{
  "n_layer": 16,
  "head_dim": 64,
  "qk_norm": false,
  "parallel_block": false,
  "init_std_up": 0.049,
  "init_std_down": 0.0,
  "beta1": 0.95,
  "lr_head": 0.00734,
  "schedule": "wsd"
}
MLP neurons of a small language model. Each row is named by its layer, matrix (gate and up: input weights) and neuron, and shows model dimensions 128-191. Each number is 200 + 20 x the weight over its row's rms, rounded and kept within 0 to 999. A neuron's up and down rows have the sign that makes its largest values positive.
Before each neuron's rows, "fires after" lists the tokens most often just before its 100 highest values on Wikipedia text that the model never trained on. A number after a token or word is its count.

fires after: " 0" 26, "  " 11, " 1" 5, " —" 4, " -" 4
L7.gate256,213,189,163,197,199,213,224,178,218,183,152,215,206,219,240,198,174,209,191,231,181,176,185,183,201,210,190,208,211,177,215,232,189,187,209,188,182,209,235,197,197,247,142,225,221,192,234,196,225,205,178,158,208,183,189,205,201,189,200,221,207,192,234,203
L7.up256,213,216,150,199,211,192,222,210,197,219,205,180,196,193,242,184,202,174,206,190,206,187,194,203,204,170,211,214,208,201,207,210,164,175,196,183,186,216,168,179,190,193,200,201,194,209,197,226,210,220,229,198,186,215,198,203,188,213,219,198,187,234,159,221

fires after: "." 19, " U" 18, " St" 9, " ." 8, "ska" 6, " p" 5
L6.gate57,199,150,181,202,180,214,197,174,181,182,221,238,232,233,194,182,208,205,219,167,193,173,211,199,203,178,209,192,237,182,187,191,203,234,185,197,197,204,165,195,216,226,215,157,194,159,234,246,216,199,204,187,203,210,220,201,224,200,226,209,206,213,205,209
L6.up57,149,153,193,231,188,211,187,195,181,202,204,221,207,207,209,184,206,227,199,186,184,247,186,210,234,198,226,196,210,179,202,228,206,196,237,187,198,213,203,212,158,186,238,217,199,239,245,187,215,220,182,200,184,177,192,220,210,218,196,183,198,207,190,179

fires after: "." 65, " 12" 4
L6.gate255,195,185,214,219,195,213,229,195,174,230,199,231,174,197,210,217,166,210,173,183,206,195,219,175,187,159,168,206,211,206,219,217,198,192,205,222,197,201,198,222,206,216,238,227,194,204,193,212,210,191,200,210,211,220,227,150,161,201,226,224,196,179,207,204
L6.up255,194,195,189,207,198,209,215,188,192,165,227,161,193,219,209,186,193,220,206,190,210,222,227,222,195,205,194,206,229,225,183,230,198,213,170,213,185,186,218,195,202,199,192,201,202,200,168,190,174,181,199,220,227,239,224,209,231,239,181,188,208,211,235,149

fires after: "-" 33, " grand" 7, "De" 6, " (" 6, "de" 5, " \"" 5
L7.gate473,171,207,182,211,182,192,205,181,201,182,197,219,187,217,206,188,191,162,209,204,145,212,221,222,197,193,171,184,198,183,207,230,199,204,178,196,217,190,185,245,213,221,166,202,191,219,217,196,205,221,220,183,184,198,230,163,221,218,185,209,177,199,198,222
L7.up473,183,213,228,205,180,236,203,233,199,233,212,193,187,197,189,144,201,205,194,169,184,219,232,190,207,199,209,218,169,209,203,173,212,182,172,223,211,185,180,185,207,176,215,183,178,184,192,209,242,217,201,198,185,192,178,184,175,203,202,254,212,217,186,234

fires after: " the" 38, "-" 9, " in" 7, " and" 6, " of" 4
L3.gate311,223,251,218,179,218,173,197,201,207,206,201,193,207,245,217,197,239,207,211,215,248,213,219,211,183,164,217,178,201,194,207,217,199,240,217,211,238,201,172,197,177,212,183,207,230,200,208,189,189,196,217,249,196,223,188,202,220,211,212,187,200,199,223,213
L3.up311,196,243,218,165,219,186,216,178,184,214,218,186,203,231,197,215,260,214,204,214,230,215,219,210,194,153,214,180,184,187,211,202,210,227,205,210,218,185,193,170,194,219,161,230,237,190,198,195,198,187,186,201,196,198,187,193,222,237,231,167,219,203,197,215

fires after: "," 22, " one" 15, " as" 12, " is" 12, " was" 11
L8.gate176,216,209,213,180,219,213,168,216,223,225,206,162,226,239,207,168,196,222,223,210,177,175,162,204,218,213,213,213,207,195,191,259,208,213,166,237,209,229,205,204,220,217,194,212,220,199,226,166,201,238,179,165,204,234,177,211,193,196,211,174,198,216,238,200
L8.up176,193,190,204,235,205,229,160,235,202,166,189,223,197,226,212,213,182,228,190,204,237,192,223,205,225,180,194,209,192,199,237,205,197,212,176,253,225,208,214,218,180,224,211,186,182,184,204,180,204,220,229,216,210,195,195,190,208,214,189,201,184,195,173,194

fires after: " |" 63, "\n" 23, "|" 4
L7.gate163,174,195,198,188,171,225,204,178,201,192,182,217,186,227,195,193,208,184,225,189,176,249,197,216,210,223,203,207,168,192,208,180,178,187,193,205,178,161,219,217,207,220,180,238,203,184,191,177,213,196,191,212,202,169,188,188,224,176,171,180,188,219,186,208
L7.up163,182,196,215,192,205,173,191,187,192,217,201,220,185,206,226,194,190,211,185,198,200,203,219,221,207,213,176,205,169,210,202,207,245,215,190,193,238,185,212,212,210,193,148,203,198,173,167,189,205,203,210,214,204,217,210,202,211,202,232,214,211,205,174,195

fires after: "|" 42, " U" 19, "-" 16
L7.gate95,210,203,196,196,173,203,201,174,209,209,144,208,194,160,213,230,166,218,209,191,231,210,185,224,220,225,202,203,205,200,202,236,217,198,175,211,197,204,187,231,213,208,207,182,193,206,222,231,215,200,224,219,209,168,216,197,175,193,197,161,215,220,203,186
L7.up95,226,202,169,230,208,229,229,211,178,202,177,209,200,196,222,188,218,204,183,193,210,198,206,177,218,166,217,162,216,160,213,228,197,217,166,245,178,214,157,155,190,233,217,194,206,198,174,197,215,184,199,197,206,160,205,209,199,167,198,191,168,197,218,218

fires after: "." 32, "," 8, " \"" 8, "\n\n" 7, " that" 7, " as" 5
L9.gate181,179,179,197,186,188,212,185,197,186,198,163,191,194,202,186,166,196,199,227,172,207,214,208,202,155,237,190,241,210,207,206,205,231,152,185,203,171,193,182,209,196,194,195,227,194,230,243,209,236,174,206,207,235,212,224,205,207,194,229,216,192,201,234,219
L9.up181,162,197,198,227,158,199,172,199,190,217,217,197,227,204,168,203,221,170,230,225,201,191,217,173,182,205,216,228,187,191,195,171,198,191,193,231,176,189,233,190,216,209,203,231,199,197,209,209,223,159,180,172,219,197,164,178,217,170,187,202,193,212,197,198

fires after: " (" 22, "\n" 12, "\n\n" 9, " was" 5, " l" 4, "=" 4
L4.gate389,194,201,243,216,181,196,176,191,174,205,212,210,198,196,169,196,190,193,177,190,227,182,185,204,191,209,229,196,161,181,218,196,175,153,207,197,184,216,193,204,188,190,234,173,192,203,191,186,184,205,184,207,188,231,209,228,189,183,189,201,185,227,176,193
L4.up389,198,184,217,195,197,212,158,219,201,191,189,196,203,166,178,205,228,195,183,201,220,188,236,203,208,243,149,227,155,204,185,214,184,211,194,227,196,174,168,177,205,216,220,235,193,197,179,181,204,196,186,195,210,181,194,183,235,193,214,187,224,198,218,182

fires after: "'" 93, "’" 5
L4.gate39,185,240,222,198,174,206,191,221,200,194,139,209,192,220,236,169,216,177,213,181,205,230,172,215,207,193,189,204,190,211,229,217,202,203,191,215,164,209,201,232,186,199,178,210,228,214,164,202,218,189,233,207,216,237,216,165,206,226,200,225,192,195,259,175
L4.up39,196,171,200,220,190,156,194,215,178,150,146,226,195,227,240,182,217,200,214,210,185,164,179,190,197,176,193,180,195,222,216,187,185,188,212,220,171,185,200,194,259,224,193,234,226,184,195,182,206,205,213,168,198,173,176,205,197,191,181,217,208,212,223,165

fires after: " St" 15, " c" 14, "t" 10, " 0" 9, "e" 7, " p" 5
L5.gate255,189,195,180,193,187,210,212,203,200,228,205,211,214,217,172,208,199,183,189,204,209,201,216,190,172,170,232,205,211,196,208,223,177,217,197,253,179,199,195,224,220,165,181,199,214,172,216,182,198,209,232,211,220,196,211,228,173,197,253,198,181,198,186,191
L5.up255,216,212,206,180,187,184,195,187,215,206,210,223,178,192,189,198,218,188,193,192,216,235,192,192,181,168,221,184,183,199,192,217,170,222,196,176,197,201,184,194,171,176,229,222,178,260,190,195,200,193,179,151,204,212,194,194,165,223,199,166,169,173,207,187

fires after: "\n\n" 95, "\n" 4
L9.gate59,184,216,228,226,183,193,209,190,205,193,225,212,197,195,194,246,168,221,183,209,205,208,208,202,213,235,195,192,189,191,247,177,197,202,198,191,231,212,185,207,218,180,159,214,198,192,197,234,175,194,187,161,250,163,227,210,235,195,178,231,181,158,190,219
L9.up59,186,232,240,174,173,206,202,221,216,194,197,216,201,186,202,242,187,206,170,207,191,179,210,174,227,185,179,214,214,168,229,196,169,205,214,205,229,204,226,193,205,223,222,211,188,168,198,214,164,205,188,166,197,196,206,217,202,195,197,238,196,188,240,188

fires after: "." 70, "\n\n" 7, "\n" 4
L3.gate148,182,187,195,194,177,181,219,210,201,227,212,236,190,215,167,186,217,193,215,198,188,219,229,238,178,189,207,214,149,209,195,217,198,182,206,177,196,209,212,211,252,210,180,191,177,192,212,149,194,180,207,200,184,215,190,206,237,213,188,188,172,206,183,155
L3.up148,177,206,221,244,205,208,197,182,206,207,188,179,189,201,226,198,203,194,179,171,187,195,211,189,162,202,191,204,202,204,196,157,202,204,194,221,212,207,205,189,212,188,135,192,189,246,200,224,173,232,202,205,192,165,186,192,203,144,194,227,201,201,195,218

fires after: "." 16, "'" 13, " Ent" 7, "’" 7, "ska" 6, " Sat" 5
L4.gate327,184,186,197,189,212,197,227,181,172,194,214,189,222,187,224,194,217,192,220,189,186,198,246,188,198,174,167,218,194,199,222,187,205,254,214,184,196,194,207,218,222,231,212,188,229,173,190,222,185,195,223,226,172,214,186,184,207,180,204,188,223,220,185,199
L4.up327,190,203,214,234,186,207,180,207,210,211,175,226,211,204,198,194,226,211,195,188,190,214,179,198,213,162,178,195,191,204,225,240,225,159,196,192,185,232,211,176,183,225,211,244,213,205,206,205,205,204,217,210,193,218,210,180,187,223,160,169,177,194,225,203

fires after: " (" 65, " |" 7, ";" 5, " \"" 4
L4.gate454,192,189,207,216,163,224,218,187,180,179,201,221,226,224,186,173,187,183,186,189,188,210,196,218,206,213,221,184,210,179,220,173,175,228,162,214,240,238,200,183,203,199,164,207,197,195,206,167,200,214,180,206,197,175,218,200,212,211,223,236,176,233,238,167
L4.up454,221,214,217,187,167,240,200,228,187,192,188,194,205,230,176,153,207,208,186,186,216,195,206,183,222,203,184,161,153,202,240,186,215,154,173,221,189,218,185,210,177,238,193,221,208,189,195,175,216,211,214,234,216,190,242,212,230,178,240,216,233,231,220,206

fires after: " the" 22, " a" 17, " an" 7, "s" 7, "P" 6, "." 4
L3.gate109,179,220,199,208,189,212,216,216,218,217,186,227,197,202,201,191,220,228,235,254,154,214,214,220,174,207,197,180,179,222,183,206,227,214,222,201,217,210,198,209,225,213,185,200,207,218,186,206,199,203,206,212,205,178,214,186,182,183,163,169,193,194,178,239
L3.up109,207,190,208,197,186,225,215,183,201,201,207,188,200,228,193,184,198,204,189,225,190,225,220,219,175,173,196,206,189,228,203,213,165,236,162,212,233,232,195,213,205,195,233,188,191,222,215,219,174,223,237,196,205,193,183,186,177,178,201,219,221,208,213,216

fires after: "." 37, " (" 12, " |" 10, "=" 8
L4.gate464,220,233,219,210,200,202,209,212,165,193,217,191,217,182,213,190,208,181,193,184,164,203,235,161,195,145,176,173,193,217,221,208,233,206,206,213,159,213,193,188,197,199,218,235,209,201,183,228,214,197,193,216,166,200,200,215,172,180,189,185,205,185,222,202
L4.up464,207,195,175,176,179,204,217,206,210,192,211,184,221,191,204,169,163,194,233,207,218,195,211,164,220,173,169,217,230,224,204,175,216,227,205,210,161,218,205,226,219,228,174,235,198,200,228,197,199,203,228,222,201,195,231,231,224,215,195,214,190,212,208,212

fires after: "=" 41, " due" 17, "." 5, " because" 4
L8.gate494,194,214,189,203,156,146,249,243,209,220,205,204,206,232,223,188,184,210,180,192,190,183,179,233,200,222,212,216,211,198,247,173,180,186,188,221,224,198,184,201,175,188,178,218,216,214,196,181,237,200,185,207,183,194,203,182,237,200,192,224,201,234,216,175
L8.up494,204,176,175,180,218,221,224,195,201,223,184,213,188,232,152,199,203,174,193,195,208,234,177,182,160,218,195,186,206,197,209,224,210,185,200,205,193,204,178,212,235,247,218,162,173,222,176,208,219,215,208,186,203,193,215,209,190,208,208,164,206,220,182,182

fires after: "=" 58, " =" 11, "s" 5
L13.gate270,210,165,243,204,169,171,195,195,181,203,209,231,207,206,172,189,183,245,174,208,193,222,202,212,194,176,190,214,182,217,209,195,223,165,224,208,205,168,235,217,175,197,206,220,196,210,232,183,216,208,163,195,189,224,202,200,202,192,173,207,233,186,168,224
L13.up270,175,188,217,208,185,203,187,218,221,196,209,236,229,189,174,200,203,171,184,203,184,187,193,201,190,176,193,190,235,223,212,192,195,227,173,210,221,162,235,206,197,195,205,235,185,239,223,204,197,209,185,215,210,180,250,183,169,177,172,171,225,179,187,217

fires after: "'" 19, " and" 11, "hi" 10, " mater" 6, "ern" 6, " his" 6
L11.gate284,190,188,243,203,216,188,185,214,211,214,197,150,177,208,219,207,189,198,188,188,214,203,206,190,215,209,235,209,246,197,230,182,202,203,213,252,214,219,160,210,189,214,188,206,208,202,225,173,207,177,176,195,212,176,227,230,214,184,195,191,205,189,243,196
L11.up284,203,208,214,211,221,201,196,235,213,171,178,178,195,192,205,224,199,158,197,216,200,197,191,170,204,192,181,183,193,189,203,168,213,219,221,199,180,187,196,194,170,176,218,183,218,178,177,224,227,196,241,225,204,199,228,237,195,195,200,233,198,193,221,186

fires after: "\n" 75, " Headquarters" 5, ")" 4
L7.gate438,249,191,247,193,200,213,193,200,192,200,175,234,191,212,205,197,170,191,228,188,227,183,213,196,175,223,182,229,186,198,196,177,192,186,202,203,216,216,203,229,213,182,194,206,216,182,236,191,238,236,188,184,179,153,221,188,221,219,160,215,204,225,183,178
L7.up438,200,187,215,233,209,197,205,196,213,208,177,213,206,227,235,196,214,180,188,190,180,165,198,191,199,234,173,210,177,174,233,190,235,223,206,211,184,223,186,216,218,190,186,188,211,220,168,179,218,220,200,208,178,182,198,198,184,208,219,207,194,204,185,209

fires after: " the" 17, " in" 10, " and" 9, " by" 8, " a" 6, "-" 4
L8.gate399,187,180,215,159,175,168,198,201,182,185,219,229,214,213,224,181,200,200,205,204,213,199,228,171,183,188,181,227,193,180,209,193,214,236,202,165,211,218,197,182,206,184,197,203,191,162,182,196,168,215,192,224,214,230,200,167,218,228,212,189,172,178,185,220
L8.up399,220,193,186,206,173,204,205,200,179,235,191,165,180,207,228,211,199,212,164,191,206,209,209,230,221,180,209,191,227,199,210,215,172,220,167,192,193,183,193,195,181,212,192,206,205,205,197,184,202,226,183,193,201,210,207,196,210,201,193,184,191,208,169,190

fires after: " (" 47, " \"" 19, "-" 10, " [" 5, "—" 4
L4.gate75,171,188,176,208,180,220,211,166,165,194,193,217,221,204,208,215,210,191,220,196,209,178,170,170,241,193,198,196,188,202,220,193,192,216,175,201,215,198,213,194,226,208,213,219,202,208,235,175,200,168,254,225,185,200,229,212,192,242,214,203,206,197,220,184
L4.up75,213,192,218,169,205,201,202,193,181,170,197,224,207,231,215,208,213,175,205,186,242,196,176,195,214,223,192,198,220,195,216,180,179,246,192,228,194,195,179,231,247,195,168,188,216,202,203,162,216,188,217,226,194,219,209,201,179,225,199,189,217,166,184,208

fires after: " was" 21, " is" 14, " have" 12, " are" 7, " has" 7, " were" 6
L3.gate282,229,180,198,212,185,218,188,184,188,184,223,197,191,213,194,220,180,195,203,178,187,195,196,228,232,199,176,163,176,211,215,200,187,184,206,206,216,175,212,190,213,228,198,186,194,191,165,209,182,210,164,189,236,200,218,190,185,197,168,205,196,192,188,164
L3.up282,195,210,214,210,190,221,179,194,196,166,210,211,197,195,165,254,167,185,224,198,195,218,200,228,218,184,218,163,188,222,224,182,202,197,206,203,216,185,210,183,207,243,215,187,169,186,216,210,170,208,194,203,219,174,219,215,190,216,173,190,197,182,191,160

fires after: "-" 35, " (" 10, " \"" 6, "_" 5, " di" 4
L5.gate503,174,183,201,201,213,163,171,188,162,174,210,160,187,211,250,201,200,240,187,188,168,196,177,209,188,208,200,162,211,204,218,200,188,206,209,176,215,221,214,204,204,221,205,243,199,231,189,199,200,200,221,223,178,202,199,200,204,190,173,191,233,188,213,230
L5.up503,211,195,202,211,204,209,198,203,212,214,174,189,186,228,204,176,232,158,203,190,185,230,208,170,186,196,176,184,223,205,209,164,200,204,192,234,182,200,216,159,173,214,210,211,190,211,242,208,205,197,217,196,166,187,180,204,182,226,202,216,247,196,178,229

fires after: "," 23, " is" 13, " was" 7, ")" 5, " League" 4
L9.gate111,212,198,211,233,192,227,238,215,214,183,208,184,221,225,198,198,195,222,171,204,220,214,168,192,221,197,179,205,167,213,200,192,194,206,190,221,198,234,215,200,183,222,191,189,213,215,163,179,228,231,210,167,183,194,204,191,186,218,214,201,188,182,249,225
L9.up111,213,184,213,203,203,166,212,172,230,174,224,224,207,192,206,210,185,216,187,200,230,204,172,260,198,188,196,208,203,208,200,212,251,226,206,203,188,227,217,190,218,210,190,227,232,207,229,179,198,175,180,182,182,167,167,187,193,186,183,202,182,169,186,187

fires after: "\n\n" 17, " \"" 15, " (" 13, "\n" 7, "\"" 7, "-" 4
L9.gate203,183,176,199,260,202,243,192,208,206,189,202,232,192,185,214,221,166,213,170,177,211,217,196,225,189,191,181,182,201,200,218,198,185,169,198,220,198,203,187,225,215,213,184,193,218,179,219,209,235,168,224,207,196,198,223,181,183,202,202,220,229,157,224,237
L9.up203,196,200,230,171,178,208,168,213,181,182,217,238,225,243,198,216,212,228,174,204,199,193,196,204,197,199,219,206,187,201,210,196,208,186,196,230,186,168,166,185,200,202,197,184,221,174,221,194,188,194,244,204,176,171,193,207,207,188,222,190,218,177,196,186

fires after: " is" 21, " are" 14, " were" 10, " was" 7, " not" 4, " been" 4
L8.gate432,235,215,201,232,186,213,178,226,220,200,225,195,245,181,193,186,184,193,239,238,181,191,200,243,240,205,197,214,205,198,252,185,203,210,196,225,197,182,235,236,203,225,175,171,205,182,170,192,214,198,188,182,221,201,162,207,206,177,192,178,201,178,198,188
L8.up432,210,227,207,208,190,210,169,208,230,201,186,216,173,217,185,189,200,218,209,168,203,200,193,243,174,224,215,185,212,192,197,175,192,216,184,209,223,209,210,212,222,225,168,180,201,222,177,222,175,189,172,188,216,169,164,184,149,211,213,183,184,175,190,190

fires after: "'" 46, " of" 7, " for" 4, " and" 4
L8.gate243,211,207,230,198,180,149,210,212,168,211,216,226,185,186,235,205,226,198,218,179,196,179,186,166,172,210,183,219,212,196,190,178,201,213,195,182,213,218,188,183,210,216,215,197,196,202,194,229,228,218,188,164,169,168,245,212,209,206,208,228,171,199,202,182
L8.up243,201,170,191,188,182,213,203,214,186,216,182,205,220,219,204,141,214,237,233,188,162,203,216,205,212,175,188,243,238,176,202,210,222,195,174,200,190,182,207,201,211,217,164,199,189,208,197,192,190,210,188,186,167,201,206,198,185,188,188,163,194,198,184,159

fires after: "'" 29, "=" 23, " had" 4
L8.gate385,233,235,219,196,195,182,224,212,173,191,219,232,219,182,228,169,183,158,190,174,193,195,184,202,223,217,193,192,199,210,194,206,178,216,170,203,187,175,216,201,180,218,193,207,216,210,232,203,208,188,177,214,193,216,235,180,203,203,179,195,187,168,232,189
L8.up385,198,209,202,169,214,178,239,233,179,198,203,229,204,186,233,200,215,208,197,205,202,202,168,186,205,187,248,193,217,203,204,199,227,203,201,186,181,164,205,190,193,195,212,201,202,219,156,227,192,203,182,183,160,199,218,179,216,187,197,195,207,191,188,199

fires after: "-" 100
L4.gate397,186,212,213,216,172,207,186,215,174,180,191,217,190,164,161,187,187,205,195,171,173,213,177,191,177,199,172,211,211,212,223,248,158,186,205,195,177,162,193,199,174,229,188,194,197,190,180,184,199,207,211,230,219,189,219,232,201,208,186,211,201,180,199,214
L4.up397,211,226,209,159,174,216,179,176,194,216,182,196,195,190,189,191,186,203,185,196,205,190,203,191,197,195,211,185,215,225,221,249,199,223,191,221,187,173,199,215,177,234,166,191,172,194,193,192,217,191,200,176,187,222,214,202,176,210,189,228,221,179,219,202

fires after: "\n\n" 33, " \"" 18, " (" 16, "\n" 14, "/" 4
L11.gate418,205,176,199,250,193,205,202,188,162,190,200,219,189,170,213,186,207,211,214,212,215,196,205,188,205,211,191,199,210,213,216,230,218,170,166,231,223,183,222,233,218,207,211,153,209,259,168,231,195,214,220,182,143,177,185,182,178,168,185,238,212,195,216,224
L11.up418,217,176,205,188,220,250,226,217,195,186,183,208,211,220,221,222,198,205,213,199,160,198,206,201,205,177,188,206,206,235,242,166,234,190,205,213,190,207,195,189,191,197,174,201,180,220,229,183,188,218,215,219,197,214,212,222,240,152,218,202,196,194,205,199

fires after: "'" 51, "gi" 7, "ora" 4, "’" 4, " the" 4
L4.gate474,208,215,214,189,189,191,198,243,202,203,240,202,214,210,237,205,215,202,195,184,175,182,190,209,239,176,164,195,220,232,206,184,184,227,172,199,199,190,168,204,200,198,187,224,174,238,187,205,182,183,236,205,213,205,201,166,219,213,196,178,200,213,240,215
L4.up474,189,200,241,183,208,198,212,202,205,185,184,197,251,195,239,172,179,223,217,233,176,200,173,185,216,207,187,207,191,226,222,226,198,188,182,215,192,221,170,198,180,207,219,206,231,236,188,208,190,197,241,211,187,189,214,205,211,189,190,214,169,182,231,205

fires after: "." 29, "\n\n" 12, " He" 12, "," 4, " graduated" 4, "\n" 4
L4.gate45,200,223,226,227,202,194,184,191,196,224,221,221,181,171,243,160,203,182,154,174,182,191,205,177,180,241,202,199,194,203,187,190,178,172,196,164,219,185,184,228,184,205,208,199,212,238,204,215,199,154,234,220,204,210,221,242,189,206,213,224,231,186,179,191
L4.up45,177,201,177,187,198,208,165,233,215,202,196,182,204,230,198,145,220,196,202,179,225,236,189,187,206,220,239,170,197,207,142,190,184,216,184,189,204,195,205,210,162,181,186,216,210,214,193,184,247,158,197,210,210,229,202,156,190,225,183,211,205,188,228,194

fires after: "'" 33, " of" 18, " No" 6, " had" 4
L11.gate267,219,208,232,217,178,187,231,221,190,204,190,210,211,211,184,210,194,187,206,196,176,195,146,177,225,197,212,185,199,197,245,218,202,184,182,205,208,221,213,190,201,210,186,208,206,146,217,206,239,229,201,193,173,187,225,201,190,239,173,187,187,207,212,175
L11.up267,195,216,206,219,217,218,212,237,183,208,192,247,220,184,186,181,227,169,168,207,228,200,212,172,234,222,182,216,181,227,179,204,230,194,200,214,189,197,182,183,194,192,233,190,196,172,197,164,206,212,182,174,183,183,215,187,215,164,161,218,201,201,197,221

fires after: "." 34, "\n\n" 19, " the" 13, " The" 6, "The" 5, "\n" 5
L4.gate266,221,177,230,196,192,198,235,166,203,164,207,228,197,218,167,170,189,187,200,218,217,226,205,181,187,208,216,218,203,192,166,169,195,226,211,211,193,188,207,249,224,201,207,227,227,232,166,183,202,183,207,193,221,218,212,203,212,188,237,218,228,169,200,195
L4.up266,182,181,170,203,200,212,250,213,206,211,185,208,155,220,207,179,210,227,184,163,224,218,209,179,179,193,203,217,190,192,171,197,214,180,222,189,162,173,169,216,236,225,169,192,198,189,188,231,204,185,200,209,189,196,179,217,222,189,216,206,165,188,198,202

fires after: "-" 99
L4.gate387,216,214,214,194,207,188,179,187,206,180,235,210,198,205,217,196,161,204,166,191,198,196,183,204,169,215,207,206,226,182,238,198,182,213,192,223,200,188,216,173,179,187,221,197,206,213,233,213,196,207,201,219,154,221,187,214,200,188,228,194,224,204,180,234
L4.up387,217,235,183,149,197,229,203,178,201,163,180,187,221,198,180,206,187,220,206,210,210,192,200,197,202,207,186,203,184,192,214,221,221,212,175,204,212,183,232,210,199,216,160,221,168,214,176,226,229,199,204,175,177,176,177,186,177,197,233,229,206,190,151,199

fires after: "|" 73, "-" 14
L7.gate440,161,196,214,181,190,192,162,175,208,211,178,196,185,191,194,157,171,158,186,195,201,201,195,219,211,225,208,218,192,175,167,216,184,206,175,172,205,183,182,211,202,211,196,201,180,226,215,185,211,204,245,203,201,198,261,206,205,199,159,202,207,224,195,217
L7.up440,221,184,199,200,187,199,134,230,158,169,213,211,198,196,226,225,187,214,194,191,190,197,204,205,200,204,237,197,204,226,221,221,219,193,175,201,196,197,246,213,192,209,231,203,223,188,182,186,185,211,194,221,213,126,183,175,220,183,189,212,172,199,229,202

fires after: " 0" 31, " |" 17, " 1" 13, " 2" 5, " 3" 5
L9.gate39,190,172,184,170,194,226,202,207,187,207,174,200,197,160,187,199,236,223,229,195,199,204,185,207,200,195,201,219,227,202,184,241,176,208,186,228,185,185,210,186,169,188,221,217,204,224,195,182,184,195,221,207,200,216,200,209,191,192,189,219,215,201,245,177
L9.up39,223,217,190,197,233,191,191,194,208,206,214,190,188,219,227,178,192,178,209,202,166,206,184,236,208,236,150,240,192,184,189,181,180,220,218,165,192,202,209,215,224,198,196,168,204,200,162,193,203,194,233,205,220,216,212,226,165,185,186,173,146,207,208,202

fires after: "|" 52, "-" 41
L6.gate64,201,212,218,221,225,209,215,191,204,180,181,195,226,178,215,214,216,203,195,166,212,189,200,195,215,211,172,203,230,205,179,237,188,206,185,220,213,164,190,212,222,224,222,190,171,202,213,194,214,203,191,218,213,192,223,239,191,193,201,197,179,180,193,205
L6.up64,208,206,200,186,167,212,206,218,160,221,190,190,210,221,229,187,195,214,181,192,185,187,195,202,214,192,226,163,168,239,226,204,230,213,183,234,197,193,204,163,184,204,245,198,197,191,183,188,187,216,186,181,212,199,163,210,208,202,194,203,181,188,208,210

fires after: " |" 48, "\n\n" 11, " (" 8, "=" 5, ":" 4
L6.gate466,230,190,198,247,178,182,204,251,187,218,248,226,212,199,179,209,201,197,168,211,172,213,216,197,174,181,184,195,211,206,244,214,221,212,181,157,179,224,199,210,164,184,186,196,202,214,201,193,193,185,182,204,222,201,214,209,188,191,185,217,222,235,205,183
L6.up466,197,161,211,219,217,210,164,192,171,193,208,237,211,209,205,196,191,180,202,207,177,179,205,216,169,186,152,181,190,190,193,222,183,170,205,193,202,180,219,178,207,235,191,206,176,193,221,185,192,230,202,204,154,224,221,207,191,205,174,180,207,211,247,207

fires after: "\n\n" 86, "\n" 14
L9.gate0,192,242,215,187,162,199,208,225,212,209,203,207,194,223,217,190,164,204,171,191,199,214,190,210,215,245,222,187,210,184,199,203,185,214,196,174,219,210,196,212,191,204,185,207,225,197,213,230,223,180,190,183,216,215,181,195,256,215,187,235,181,184,203,200
L9.up0,177,200,223,215,196,234,238,216,222,201,219,185,168,208,193,210,182,196,223,189,193,176,229,201,193,214,205,217,166,205,165,188,219,219,207,172,196,217,230,195,197,212,189,225,201,208,188,205,202,168,197,206,258,212,193,220,222,183,201,210,201,211,211,213

fires after: "\n\n" 23, " (" 23, "=" 19, " \"" 8, "\n" 7
L5.gate273,216,189,195,198,201,168,226,211,216,207,189,181,209,199,229,232,178,176,222,153,209,192,187,171,176,199,223,191,185,197,224,231,177,201,183,229,225,196,234,201,181,187,203,212,216,196,174,171,166,203,216,191,186,194,171,211,242,225,185,225,221,179,186,207
L5.up273,233,216,184,206,178,238,247,232,193,220,190,169,208,216,204,245,233,205,223,213,204,228,221,169,199,181,195,181,224,193,225,193,193,192,181,211,211,214,174,202,162,228,251,188,190,187,222,206,244,203,201,216,199,186,198,198,197,202,169,217,180,233,244,220

fires after: "." 25, "\n\n" 15, " \"" 14, "\n" 11, "-" 6, ":" 6
L7.gate70,198,172,210,207,187,216,205,190,235,223,197,199,191,235,209,164,198,192,194,197,203,182,232,219,194,249,211,211,228,203,165,197,164,232,182,204,248,179,178,207,215,229,215,183,219,198,241,200,226,182,199,220,210,188,197,205,175,232,218,240,187,206,221,220
L7.up70,186,173,180,217,178,199,197,211,208,205,181,215,217,177,243,210,195,220,196,195,200,200,188,189,181,202,204,189,201,164,179,218,187,175,205,176,199,223,171,167,221,187,198,252,221,205,195,218,176,191,173,215,205,200,196,187,201,187,191,206,181,239,211,187